python train.py --num_attention_heads=4 --intermediate_size=640 --hidden_act="silu" --norm_place="pre" --norm_eps=1e-05 --positions="rope" --rope_theta=2490.0 --rope_fraction=1.0 --parallel_block=false --init_std_qkv=0.0243 --init_std_up=0.0243 --max_grad_norm=0.5
MLP neurons of a small language model. Each row is named by its layer, matrix (up: input weights) and neuron, and shows model dimensions 32-159. Each number is 128 + 32 x the weight over its row's rms, rounded and kept within 0 to 255.
After each neuron's rows, "fires after" lists the tokens most often just before its 100 highest values on Wikipedia text that the model never trained on; "fires on" lists the tokens most often at its 100 highest values on Wikipedia text that the model never trained on.

L2.up635 [136 163  91 135 139 175 116 132 145 169 108 130 134  55 110 136 129  93 127 132  73  97 118 143 123 162 125 129 120 121 127 107 109 158 101 128  68 128 140 145  79 155 152 124 112 124 127 112 154 126 160 136 174 186 105 170 108 154 138 136  99  72 137 113 120 117 120 115 111 182 129 107 187 133 162 150 106 104  64  70 110 129  97  90  93 124 101 101 128 109 170 122 105 136 142 133 174 116  69 145 179 102 140 127 109 199  54  81 101 136 126 151 120  97 115  45 133 135 138 183 131  95  67 143 116  87  64 113]
fires after: "| ", "B", "b", "vil", "ali", "("
fires on: "ra", "US", "fic", "ES", "pass"

L4.up478 [143 146 101 130  98  96 173 139 113 127 122 164  84 162 123  89 136 136 115 123  87 102 200 171 124 103 125 109 162  99 114  58 131 117 170  88 139 109 109 141 152 133 135 128  84  89 140 118 132 139 123 151 116 122 183 124 126 140 127 218  99 131  93  62 150 162 182 147 121 144 162  36  85 134  95 145 153  99 164 147 166 154 136 101  80 138  99 188 199  95 152  90 136  97 167 163 145  92 128 168 177 188  54  94 137  97 134 101 167  46 122 128 162  80  81 185 140 147 113 149 115 158 142 115 156 160  92 110]
fires after: "| ", "(", "- ", "World ", "–", ", "
fires on: "D", "c", "202", "War "

L4.up559 [108 139  89 130  70 147 140  98 110 124 123 107  70 107  39 184  71  62 120 110  88 112 147 143 114 151 118 127 113 185 130 117 143 134 113 146 115 138 111 138 160 158 130 151 128 163 130 109  92 154  96 152 209 170 175 130 113 129 158  87 185 131 135 150  86 179 106 136  88  95 134 118 133  99 106  90 173 161 114 121  98 166 118 110 147 113 130 134  87  98 132  89  87 238 135 126 100 111 160 101  55 148 150 160 107 112 145 108 136 151  98 183 100 140 124 115 183  84 120 136 162 103 128 168 153 104  98 135]
fires after: ". ", "\n\n", ".", "h", ",", "C"
fires on: "On ", "and", "7"

L6.up155 [154 148 153 150 124 105 202 129  93 129  77 141  80 120  96 161  98 144 130 104 130 142  94 140 151 127  46  58  71 177  84 130 179 145 173 124 164  70 102 148 124 202  75 150 104 151  66 159 157 161 109 115 144 135 118 129  99 138 145  92 157  62 106 163 105 137 185 138 142 147 158 152 122 151 108  96 113 144 145  64 132 146 183 179 154 132 142 133 160 165 144 111 131 165 121  48  74  81 128 112 109 130 124  80 139 125 105 189 180 143 113  54 129 110 125  59 151 176 101 109 104 154  93 150 141 119 109 144]
fires after: "v", "um", "qu", "fac", "T", "vic"
fires on: "oc", "s ", "loc", "tor", "ent", "ro"

L6.up425 [ 68 132 124  66 149  35 123 130 111 120 144 156 117 115 164  90 136 125 119 173  71  84 146 137 118  98 132 156 149 150  95 159 104 126  94 131  73  83 130 142 116 142 115 113 155  94  97 169 185 157 142 154 117 146 119 101 143 157  79 200 191 132 165 150 122  98 110 147 123  85 156 194 166 102 135 148 188 128  87 185 106 124  92 112 129 122 119 177  96 146 161 109 132 108  93 144 175 143 112 172 103  88 152 119 113 101 136  95 186 105 177 147 136 151 128 158  77  95  90  79 137 119  96 112 189 208 123 140]
fires after: ", ", "In ", "December ", "January "
fires on: "201", "202", "200", "199"

L10.up558 [208 116 136 132 109  74 171 114 121 105 123  85 150 160  99 154 146  84 160 151 136 104  77 174 150 113 101 107  91 146 119 153 120 173 101 124 135 171 120 147 123  78 125 236 135 128 121 115 118 146 130 126 134 112 107 144 143 123 143  79  89 132 166  99 180 105 148  91 161 143 145 140 104  76 154 156 110  91  44  86  69 154 144 164 135 130 116 113 143 116  87 145 114 160  95 151 127  90 139 104 168 131 144 150 134 188 180 118  99 130 185 151 106 105 134 100  26 125 139 116 156 127 107 130 163 172 192 207]
fires after: "S", "ac", "uck", "h", "ap", "i"
fires on: ". ", "qu", "o", "y ", "ity ", "an "

L4.up257 [100  86 128 101 102 146 109 100 103 141 145 134 195 189 145 131 124 122 129 131 128 109 143 104 142 115 180 143 143 130  95 101 172 146 137 108  90 124 112 148 136 107  94 140 193 108 161 186 128 109 124 106 131 156 142 119  73 127  95  95 144 141 138 138 131 104 144 152 176 143 181 170  98 126 150 162 232 115  73 140 131 130 138 113  34 146  78 127 117 113 159 179 129  68 127  70 167 151 183  76 156 121  66  82 127 138 129 119 115 148 223 171 144 155 119 150 108 147 139 112  48 120  89 115 100 157 146 125]
fires after: "|", "\n", ")", "In", "===", "=="
fires on: "\n\n", "|---|---|---|---", "fr", "gr"

L4.up613 [119  77  86 121  67 118 149 153 103 108 142  90 182 171 128 176  95 100 162 151 127 172  84 166 125  96 123 171 106 129 176  84 133 114 117 164 179 113 111 155 137 114 130 140 129 148 184 115 132  86 154 147 106 144 156 111 137 168 129  34 165 124 179 164  71 119  45 155 156  58 138  93  85 136 118 168  96 161 125 120 103 199 146 111 118 158 129  84 113  98 175  25 179  76  91 103  92  66 139  96 116 133 125 130 125 104 158 146 119 161 124 113 132 149 135 149 117 177 163 150 106 184  91 124  95 143 145 144]
fires after: "In", "ac", "a", "Ac", "At", "P"
fires on: "t", "op", "c", "qu", "up", "v"

L6.up382 [153 179 114  83  42 141 181 138 111 152  79  79 175 137  98 144 163 106 108 141 125 116 113 109 176 132 128 138 212 139 160 163 135  85 141 113 130 162  84  84 174  90 180 156  96  99 194 140 101 135 106 119 113 107 140 127 149 148 173 119 117 150 154 102 119 182  60 172 103 123  68  51 139 173  88 140 119 174 170 124 136 137 123 103  50 152  90  80 107 111  80 127 122  62 135 139 162 114 155  73 177 100  74 158 146 134 108 137 121 131 151  61 112 153 138 153  69 100  76  99 129 115 103 131 133 167 162 119]
fires after: "0 ", "b", "-", "t", "m", "h"
fires on: "| ", "D", "ot", "os", "o", "p"

L4.up509 [178 179 138  87  90  82 143  73 129 109  99 133  73 143 105 112  97  65 140 107 116 167 107 189  73 100 120 128 118 119 122 109 115 115  95 137 176 180 145 143 113  96 147 154 154  62 200 101 109 161 112 146 255 103 135 133 149 134 140  57 114 112 163  98 126 193 166 127 138  80  63  82 120 147 106 109 118 138 143 102 103 115 126 100 144 129 124 157 138 132 150 149 122 147  86 124  72  83 100 169 136 108 153 162 110 140 123 170 163 114  76 126 133 136 129 150 147 144 121 110 203 133 151 152 163 124 126 109]
fires after: "Rec", ".", "ab", "J", "L", "C"
fires on: "ord", "ew", "7", "il", "ill", "5"

L4.up0 [155 138  98 183 170 125 133 139 119 186 157 113 192 198 175 119  70 104 138 125 164 135 129  98 115 128 127 152 110 109 137 121 105 127 101 165 116 129 134 127  87 150 134 127  88 166 142 179 138 129 133 160  78 117 242  91 140  85 153  91  80 106  94 118 108  90  57 108 149 127 174 144  69 172 165 125  97  76 153  28 121 135 111 145 111 172 166 146 143 133 161 112 129 120  58 113 150  99 136 110  95 158 117 162 139 124 158 119 155 146 157  50 119  86 118 133 135 113  96 104  61 160 133 154 145 115 142 123]
fires after: "T", "des", "In", "b", "p", "ust"
fires on: "it", "ign", "b", "et", "f", "um"

L2.up458 [133  86  81 146 126 104 142 126 130 160 144 106 105 101  72 131 142 151 153 132 177  86  48 134 135 161 150 132 157 119 126  63 103 137  54  59 138 119 160  86 105 154 120 118 148 128 181 108 117 136 166 113 121 127 160 148 113 163 103 110 123 124  63  76 106  89 123 138 113 118 100 112 194 136 175 119 110 134 112 190 119 157 158 128  94 115 128 161 155  50 127 134 136 146  81 135 164  81 151 125 143 107  47 196 150 192 161 125 119 107 130 153 110 175 127 122 143 167 183 130 158  87 135 109 144 101 156 107]
fires after: "| ", "P", "m", "re", "B"
fires on: "ach", "ort", "US", "er"

L4.up459 [ 80 129  88 138  98 127 124 121 133 109 154 118 174 200 153 145 135 141 126 129 131 117 121  93 196 131 153  94 182 134  86 123 132 134 135 116  94 110 112 126 127 100  81 128  88 113 165 175 116 118 103  69  74 103 179 169 128 133 147 106 142 139 105  97 143 134 154 151 189 119 108 161 116 132 185 133 184 148 153 152 149 142 118 151  76 156  62  93  89 136 119 117 151  80 172 144 143 128 195  71 159 145 135  79 139 106 104 104 123 141 239 152 150 136 114 136 153 158  93 111  62 127 106 116 140 140 130 119]
fires after: "\n\n", "le", "er "
fires on: "==", "== ", "=== ", "P", "d"

L6.up392 [123 126 198  85 125 141 157 147 126 152 144 165 109 149 102 121 154 109  96 164 146 109 190 150 116 158 172 119 100  89 137  84 174 107 136  26 148 113 171 125  82 152 145 166 120 195 118 106 107  79 197 145  83 139  86 151 112 110  95 131 113 141  94  39 105 159 116 105 140 174 122 188 130 110 134 129 146 133  99 130 132  87 146 135  98 149 137 100 109 163 120 152 120 169 162 108 153 205 117 135 102 168 171 131 135 101 177 105  52  96 145 150 143  94  92 171 109 139 118 157 128 165 160  77 175 126 161 154]
fires after: "| ", "fer", "200", "8"
fires on: ".", " ", "red ", "0", "6 "

L10.up1 [155  86 146 150 124 114 202 176 127 188 163 177 165 118  77 108 128 155 117 105  68 114 106 141 124 162 154 175 113 170 155 110 106  90 171 123  78 169 133 127 141 103  91 173 106 131 139 103 135  88 176 159 184 132  82 145  76 163 161 115 104 165 144 186 105 137 161 139 147 152 198 164 126 153 122 131 169 127  86 199 156  93 141 162 111 157 113 147  82  50 113 113  70 162 140 106 156 151 140  98  92 129 153 111 122 122  50 127 172  98 136 122 105 112 142 131 140 153 158 119 165 138  99 181 144 122 113  98]
fires after: "| ", "s", "4"
fires on: "0 ", "2 ", "1 ", "4 ", "of", "6 "

L6.up142 [184 103 182 138 141 106 144 154 111 121 143 117  92 147  46 127 145 144 108 144 124 131 164 141 121 151 163  57  32 163 181  73 160 115 144 137 222  69 114 135 111 138 105 165 148 112 112 115  61 134 162 219 166 202 133 155 159 107 130 118  74 128  78 153 176 110 123 121 165 114  99 130 138 141 111 113 103 104 115  50 104 106 134 154 107 112 115  68  73 119 122 114 120 120 126  69 132  99 184 109 163 135 116  66 175 141 120 130 135  83 109 127 131 139 127  74 136 156 151 107 125 124 164 124 135 100 168 121]
fires after: "| ", "ap"
fires on: " ", "poin"

L2.up542 [153  49 157 111 107 154  60 120  90  74  95 137  76  98 105 115 163 179 129 143 144  97 165 116 118 133 185  91 138 143 123  53 143 155 163  96 185 133  92 174 126 107 143 102 130 180 163 136 119 117 135 145 158 177 134  96 125 109 210 120 125 119 124 138 167  62 131 130  85 121 137 142 106 119 195 155 168 123 119  95 150 132 111 163 152  83  82 109  97 146 146 110 179 147 129 140 123 133 153 149  91 104 114 133 169 113 127 152  53 140 172 101 151 155 121 141 110  90 150 185 126 127  92 173  54 121 121 148]
fires after: ",", "| ", "– ", "Ter"
fires on: "7", "8", "cl", "und", "9", "e"

L8.up56 [ 78  99 168 130 118  83 134 134 175 136 134 133 180  92 133 119 119 148 152 145 105 119 141  72  57 135 210 132 136 106 129 136 193 159 145 118 147 148 117 170  87  60 121 122 115 108 127 147 117 123 119  81 131 135 121  57 132 124 177  75 147 196 149 132 159 116  51 164 102 122 123 101  55 130 122 102 179 173  85 107 144 170 139 175 152 128 122 154 132  89 148 113 123 136 128  96  93 124 151 114 123 166 107 157 111 146  68 104 139  92 139 110 117  80 111  93 161 113 159 200 107  90  74 126 122  94 144  98]
fires after: "M", "F", "comp", "s", "i"
fires on: "et", "u", "li", "on"

L6.up439 [145 149 155 183  76 151  81 168  62 132 146 128 182 101  88  65 157 129 181 152 122 144 111 104 162 129  81 153 153 143 152 120  81 142  92 189 145 104 146 109 141 162 133 115 135 117 113 135 139 165 169 163 187 126 113 158 125  68 123 111 135 162  77 139 173 161 156  86  99 152 152 138 132 147 132 114 131  91 145 147 149  76 144  80 134 131 107 137  52 101 125 140 126 126 107  85 189  97 129 134 157 119 132  16 132 168 163 172 111  98 142 106 145 141  94 169 109 130 201 127 139 104 124  85 141 145 112 120]
fires after: "c", "C", "Sp", "rec", "L", "y"
fires on: "at", "y", "e", "am", "=="

L6.up111 [112  96 184 109 205 105 104  90 187  88 144 122  98  97 160 152 187 167 171 147 137 152 132 148  46 147  90  90 117 139 100 129 106 148  94 185 132 172 144 180 132 137 103 125 123 145 132 136  81 161 135 134 111 141 139 134 165 118 141 138 148  79 112 168 159 104 210 113  89 144 114 155  91  90 150 117 159  69  70 144  95 109 142  97  66 122 147 148 134 128 140  99 105  85 121 100 114 100 122 158 141 149 184 117 102  61 114  92 105 121 139 141 136 119  72 119 174 188 180 144 136 104 155 124 165 103  74 132]
fires after: "In ", "201", "ate ", " ", "an", "Party "
fires on: "| ", "197", "3", "wi", "9"

L2.up255 [171  63  99 117 134 160  73  79 141 100  99  71  67  90 121 117 140 145 137 127 129 116 120 117 147 161 173 114 156 124 156  78 130 132 126  97  64  74 119 173 123 116  99 155 147 158 170 164 163 119 135 155 109 172 186  94 113 149 163 113 143 153 205 167 115 125 113 113 145 141 196 127 151  85 114 108 161 127 145 135 133 139 196 155 160  86  76 139 108 168 103 158 113 132 101 111 112 154 127 167 104 139 125 141 173  61 110 157 131 111 182  94 120 172 136 133 124  99 113 140 145 156 107 123 114 151 172 131]
fires after: ",", "9", "ur", ", ", "7"
fires on: "7", "9", "8", "and", "g"

L6.up526 [ 79 154 126 127 143 154 152  80 117 115 133 144 157  71 125 120 105  41 120 205 110 132 123 119 185 119 167 112 153 142 202 175 154 112 132 125 140 129 181 126  71 108 153 118 162 142 140  88 126  95 148 177  49  96 181 109 103 136 124 145 190 156 178  50 122 177 165  96 136  82 111 121  68 175 116 171 190 146 103 177 143 132 145 166 148 135  90  61 134 154  92 161 166 130 164 143 186 172 140 108 145 116 141  96 101 137 154 136 110 129 138 109 129 145 107 175 128 146  84 146 121 140 104 124  93 130 148 126]
fires after: "L", "l", "F", "D", "h"
fires on: "t", "at", "av", "ut", "ov"

L6.up106 [102 146 147  89  75 117 150  16  79 142 126 134 117 157 195 130 131 123 167 129 129 187 164  96 116 135  74 152 113  92 115  58 124 124 108 193 132 124  96 146 139 129 172 140 123 123 164  79 120 101 100 113 157  92 124 138 142 101  75  98  89 140 176 179 175  90  88 165 153 135 109 107 109  80 203 182 116 102 135 105 146 151 117 184  86 139  93  99 119 103 164 145 110 157 121 125 130 117 126 126 130 169 120  97 125 134 110 103 124 163 168 113 133  86 125  96 116 163 134 112 136 163 165 213 120 148  85 133]
fires after: "C", "F", "St", "G", "O"
fires on: "one ", "amp", "C", "ill", "ev", "P"

L4.up170 [126 132  86 125  87 152 106 103  95  85 137 171  76 123 148  93  89  82 122 124 158 132 164 120 139 168 135 107 122 126  95 127 113  55 108 178 124 154 127 132  84 147 172  83  72 119 206  97 185 116 119 134 188 108 187  96 113 163 159  88 114 109 157  71 160 149 100 148 123 108 127 129 173 154 145  98 120 136 140  64  87 123 118 183 126 136 137 164 115 158  97 109 106 132 143 132 186 157 114 127 141 151 190 134 127 156 124 110 137 161 148  17 117 114 156 119  93 135 161 105 164 107 109 140 118  69 138 167]
fires after: "M", "m", "N", "comm", "p", "b"
fires on: "ath", "it", "ill", "oth"

L10.up135 [130  96 147 163 115 121 221 192 118 111 107 182 171 107 132 102 115 103 100 123  92 153 139  96  66 137 140 135 124 124 127  89 134  77 139 144 103 166 126  78 157 123 105 124 121 177 141 135 164  49 124 169 146  80 129 202 101 154 161 127 156 209 118 165  96 124 104 148 153 146 147 156 123 144  93 184 178 133 106 126 103 150 134 163 109 150 141 182  99  68 116 105  88 136 129  88 116 166 149 176 106 139 155 109  89 146  75 123 186 120 129 157 129  87 184 100 145 216 129 131 162  91 113  90 165 143 136  99]
fires after: "| ", "E", "ft ", "3"
fires on: "0 ", "3 ", "1 ", "2 ", "4 ", "duc"

L6.up378 [148 144 125 102 136 158  74 131  97 126 166 126 139 125 139 105 149 107 140 174 146  64 148 115  79 101 150 130 121  91  87 151 140 102 159 164 161  94 173 121 156 142 136 144 212  86 115  78 112 173 130 114 165 102 142 160 147 143 157  72 121 170 216  97  88 182 140 102 118  89  97  81 145 132 178  61 133 145 122 130 131 165 120  85 164 129 181 121 142 156 149 138 118 220 139 190 201 189 150 109 157 135 150 169 113 139 165 108  74 158 127 118 141  91 133 160 109  95  71 107 150 146 150 121 113 116 161 116]
fires after: "l", "L", "M", "B", "b", "gr"
fires on: "en", "at", "ens", "av"

L4.up507 [ 97  93 126  93  85 181  78  89 123 146 136 101 131 111 136 212 105 108  81 162  65 116 108 108 134 117 138 172 175 151 138 151 130 155  51 117 118  87 119 111 146  94 125 159 155 143 154 149 125  69 119 115 153 101 154 125 134 124 104  65 157 110 167 108 126  93  75 206 160 119 122 154 111 125 158 153 179 161 192 172 150 139  83 156 151 166 123 100 118 173  80 105  98 197 156 105 114 150 205  98  84 223 133 127 166 143 122 140 115 172 114 154 110 183 112 113 138 131 132 153  80 153  96 134 138 129 131 177]
fires after: ":", "gu", "L", "a", "l", "D"
fires on: "ut", "it", "t", "itt", "0"

L2.up526 [190  81 106 132 107  95  69 125 103 127 126 159 107 125 136 178 101  86  97 142 128 148  94 134 118  94 130 116 126 118 141  95  64 139  74 103 158 155 108 111  93 111 109 135 132 150 198 111 173 175 125 114 111  67 170 118 135 138  57 123  98 154 230 126 184 111 164 148 176 136 140 126 115 155 156 140  91 108 133  77 103 154  92 173  95  96 135 145 128 158  55 134 122 149 138 136  78  98 165  85  75  84 129 160  80 186  98 179 118 171 162 206 138 154 109  75 131 137 102 126 146 132 138  76  90 152 128 131]
fires after: "T", "P", "b", "m", "M", "comm"
fires on: "it", "enn", "ann", "on"

L8.up1 [111 135 108 150 154 154 143 117 138 187 111 118 142 101 161 135 154 148 126 108 127 105 164 112 111 144 142 137 170  96 173 134 163 152 138 117 134 140 180 142 109 153 140 149 175  44 145 114 103 106  91 123 142  94 118  89 118 188 155 131 115 171  70 141 106 104 201 144 167 120 138  60 145 170 119  87  86 147 123 162 115 135 147 127 118 116 113 139 123 152  65 144 191 156 116 150 127 218 114 148 121 141 122 188 100 187  57 186 109  90 117 160 129 122 127 109 152 131 140 131 107 106 215 106  97 130 103 141]
fires after: "D", "th", "St", "d", "su", "M"
fires on: "u", "a", "f", "ens", "ir", "w"

L4.up241 [ 83 127  92 187  88 115 108  94 121  71 102 102 191 133 131 174 123 114 142 164 156 149 169 142 133 135 105 178 141  84 119  83 170  80  91 140 171 110 128 123 118  94 118  82  94 126 105 130 133 137 104 170  81 220 175 148 115 187 147 147 136 105 117  85 120 168   8  96 131  89 166  78 150 100 186  95  70  99 159  77  81 168  95 135 137 166 121 170  88 141  98  73 139 141  85  83  92  88 141 155 135 128 152 131  99  88 107  95 138 116 151 147 128 134 187 156 149 154  99 163 124 140 127 119 104 117 110 128]
fires after: "S", "a", "Co", "Pe", "St", "gu"
fires on: "ant", "up", "op", "st", "t"

L2.up426 [113  96 169 132 104 116 110 120 111 118 146 170 153 140 131 105 154 166 111 148 111  94 151 109 102 158 152 143 117 139 122 158 154 148 171  83 217 146  97 172 148 171 158 127 125 170 136 101 169 112  63 151 113  80 117 119  85 135 125 104 115  99 144 110 167 118 141 132  47 168  40  71 108 135 127 131 130  90  92 115 163  95 107 122 149 174  74 183  98 106 124 124 163 155 138 148 143 109 156 104  89 121  54 101 132 167 137 180  81 201 150 109 120 136 121 112 134 219 137 169  80 106 107 146 119 104 108 117]
fires after: "la", "trans", "O", "was ", "M", "dif"
fires on: "un", "'", "fer", "fic"

L4.up405 [ 99 142 114 153 138 100 145 111 158 104 139 113 150 188 127 179 127 164 162 112 111 138 149 161 143 122 127 147 152 119 115 154 134 137 108 138 119 125 124 103 133 143 110 144 126 127 163 177  91 104  62 106  82 170 143 106  94 180 146 135 179 119 119 143  95 172 171 143 125 102  98 108 120 100 162 166 149 134 171 236 186 171  97 124 137 193  89 120 137  89 158 125 201 132 101 175 114  79 101 156 167 135 218 112 105 168 167 120 167  94 230 165 148 131 135 143 130 147 118 116  93 120 158 135 159 151 128 107]
fires after: "\n\n", "h", "sh", "cre", "n", "was "
fires on: "ap", "== ", "ip", "d", "op"

L8.up561 [168 111 143  96 113 117 107  93 135  16 124  49 157 153 150 135 124 148  86  91 158 122 116 100 139 130  95 108 158 124  89 130 103 165 184 116 172 144 115 151 165 101 113 132 119 192 119 137 101 101 115 120 146 202 106 116 155 162 128 136 142 213 140 141 149 147  99 137  96 113  85 107  95  81 133 136 139 130 197  87 189 191 103 129 131 144 109 115 126 120 101 153 122 159 119 127 146 181  95  57  77 129 143 111 137 137 138 104 152 128 158  80 115 124 108 146 128 129  93 159 119  89 101  68 212 157 159 117]
fires after: "\n\n", "Pr", "v", "}", "{", "- "
fires on: "\\", "| ", "of", "o", "We", "No"

L4.up561 [117 142 132 136 123 100 132 129 152 116  88 118 147 103 136 106 156  89  96 146 162 119 115 149  94 137  40 219 151  52 125 104 106  99 111 128 180  81 141 123 156 159 124 144 114 106 109 125 141  82 180 173 102 143  98 103 156 159  93 187 108 171 128 159 129 119 153 152 126 144 121  89 111 140 126 171 154 120 151 164 157 206  80  86 138 186 155 135 139 100  99 143 107 147 112 154  26 109 130 171 103  93 110 152 129 148 172 146 144  97  57 113 165 162 134 161 149 162 148 139 128 155  87 100 149 165 175 132]
fires after: ", ", "| ", "in ", "- ", "(", "or "
fires on: "195", "League ", "188", "196", "189", "191"

L2.up16 [101 127 136 118 142 193 126 146 116 130 141  42 104 136 113 124 101 154 116 142 152 137  92 113 171  98 143 142 121 151 148 125 121 151 128 108 192 194  96 140  88  87 176 115 136 116 148 127 125 111 104 140 128 131 125 118 122 113 162  67 100 126 156 156 132 161 102 154  98 170 217 175 107 119 181 162  94 157 109  52 173 157 131 186 115 148 114 138 136  94 146 131  97  98 100 163 162 160 122 133 126  92 180 172 166 184 132 132 108 151 115 144 153 151 141 203 113 109 169 100  51 166 211 156 139 196 148 156]
fires after: "S", "s", "Ac", "fic", "M"
fires on: "ul", "m", "of", "P", "adem", "oph"

L6.up480 [114 155  89 110 127 130 116 124 171 170 128 152 161 105 120 100 169 131 120  99 112 141 110 132 145 152 146 178 186 173 190 108 189  94  89  88 126  69 130 113 154 127 165 167 119  88  79 132 111 133 168 184 148 158 107 142 160 125  96 195 168  67 142  82 113  85 163 130 116 115  77  98 105 112 148 196 152 153  92 109 138 128 118 147 172 141 149  76  95 135  68 128 142  85 161  87 193 125 127 120 125 151 125 109 125  78 105  72 139 120 122 130 116  83 116 129 141 106  92 144  97 126 139  78 166 172 118 132]
fires after: "ot", "at", "B", "ch"
fires on: "N ", "eg", "-", "enti", "ograph", "t"

L6.up24 [121 115 102 141 140 119 117 150 176 120 138 110  83 209 172 147  92 180 131  94 171 167 169 126 157 135 152 114 202 146 146 121 114 104 157 117 182 199 125 104 177 118  84 139  62 142 161 114  90 116 141 107 216 146  99  98 115 134 176 115  98 125 167 134 153 135 172 145  90 182  74  81 110 154 159 120 113 100 180  80 151  70 117 122 131 142 131 124 132 121 131 123  86  92 171 164  77 127 120 160 146 125 137 169 168 116 108 135 142 139 146 173 123 178 116  93 154  92 179 111  88 143  74 202 121  74 110 132]
fires after: "S", "Wh", "Em", "um", "s"
fires on: "m", "n", "el", "an ", "at ", "y "

L6.up307 [157 194 138 142  82 134 143 147 103 175 132 151 193 127 155  91 141 116  98 163 157 141 130 152 181 150 152 158 174 150 136 119 174  99 118  71 142 142 152 105 155 145 146 182 155 140 102 139  74 123 169 147 147 136 108 122 101  87 168 125 178 121 162  59  81 132 112 147 142 137  44 111 113 100 146 163 122 161 105  99  99  81 115 111  23 154 119  71  71 160 115 127 108 108 135 108 171 157 124  98 130 148 120 130 128  99 153 108  88 119 131 120 149  88  91 191 145 106  60 146 117 130 147 117 189 146 122 152]
fires after: "t", "at", "T", "p", "v", "c"
fires on: "ot", "op", "p", "eg", "o", "ch"

L8.up58 [114 174 175 158  91 121 183 147 123 165 160 177 103 153 158 105 103 169 142 136  96 190 116 145 104 159  97 170 182 194 104 102  99  51 143 142 165 122 127  73 135 100  95 121  80  85  62 175 117 132 144 101 117  96 158  97 156 141 151 158  97 110 119 144 147 103 187  96 159 148 128 112 183 109 126 150 153 159 151 132  83 107 122 118 118 140 130  85 128  99  72 114 137 100  84 118 125 175 164 153 153 147 121  16 157  88 152 178 132 134  85  91 120 106 104 119 117 114 137  98  89 153 136 162 108  82 134  97]
fires after: "f", "w", "p", "el", "e", "ort"
fires on: "t", "ug", "un", "z", "est", "av"

L2.up607 [148  65 213  87  86 135 183 119  88 141  84 137 108 120 171  83 111 129  91 154 158 160 140 121 115 120 116 166 133 145 131 158 162 127 134 122  98 169 141 134  84 104 108 137 184 142 158  77 162 154 167  98 142 130  47 157 150 102 118 132 113  96 109 185 131 116 145 120 107 144 117 109 102 104 119 118 149 121 125 114 148  90  79 145 109 109  87 144 165  74 172 123 139 133 151 120 138 114 128 136 104 128  73  48 161 108 152  89  87 150 145 124 145 169  54 139 111 123 155 148 123  85 132 199  82 119  85 137]
fires after: ",", "tr", "oc", "wh", "f", "F"
fires on: "7", "8", "e", "an", "fi", "um"

L4.up12 [151  88 112  89 130 121 176 116 156 154 151 123 111 150  85 160 116 104 136 110  80 170  70 146 154 116 149  80 107 125 122 127 148 176 120 120 105 162  98 104  75  66 108 113 146 130 147 131  99 185 114 123 224 104 144 120 118  80 117  66 142 114 147 123  55 177 143 167 169  41  79 118  98 107 161  95 162 167 185 104 134 117  88 123 158 132  85 110 125  89 157 124 143 164 104 145 129  63 112 127 110 191 157 139 132 110 113 121 151 161 137 174 142 172 126 172 171 167 121 140 166 123 161 173 166 129  90 126]
fires after: ".", ", ", "T", "C"
fires on: "7", "B", "IS", "8", "6", "4"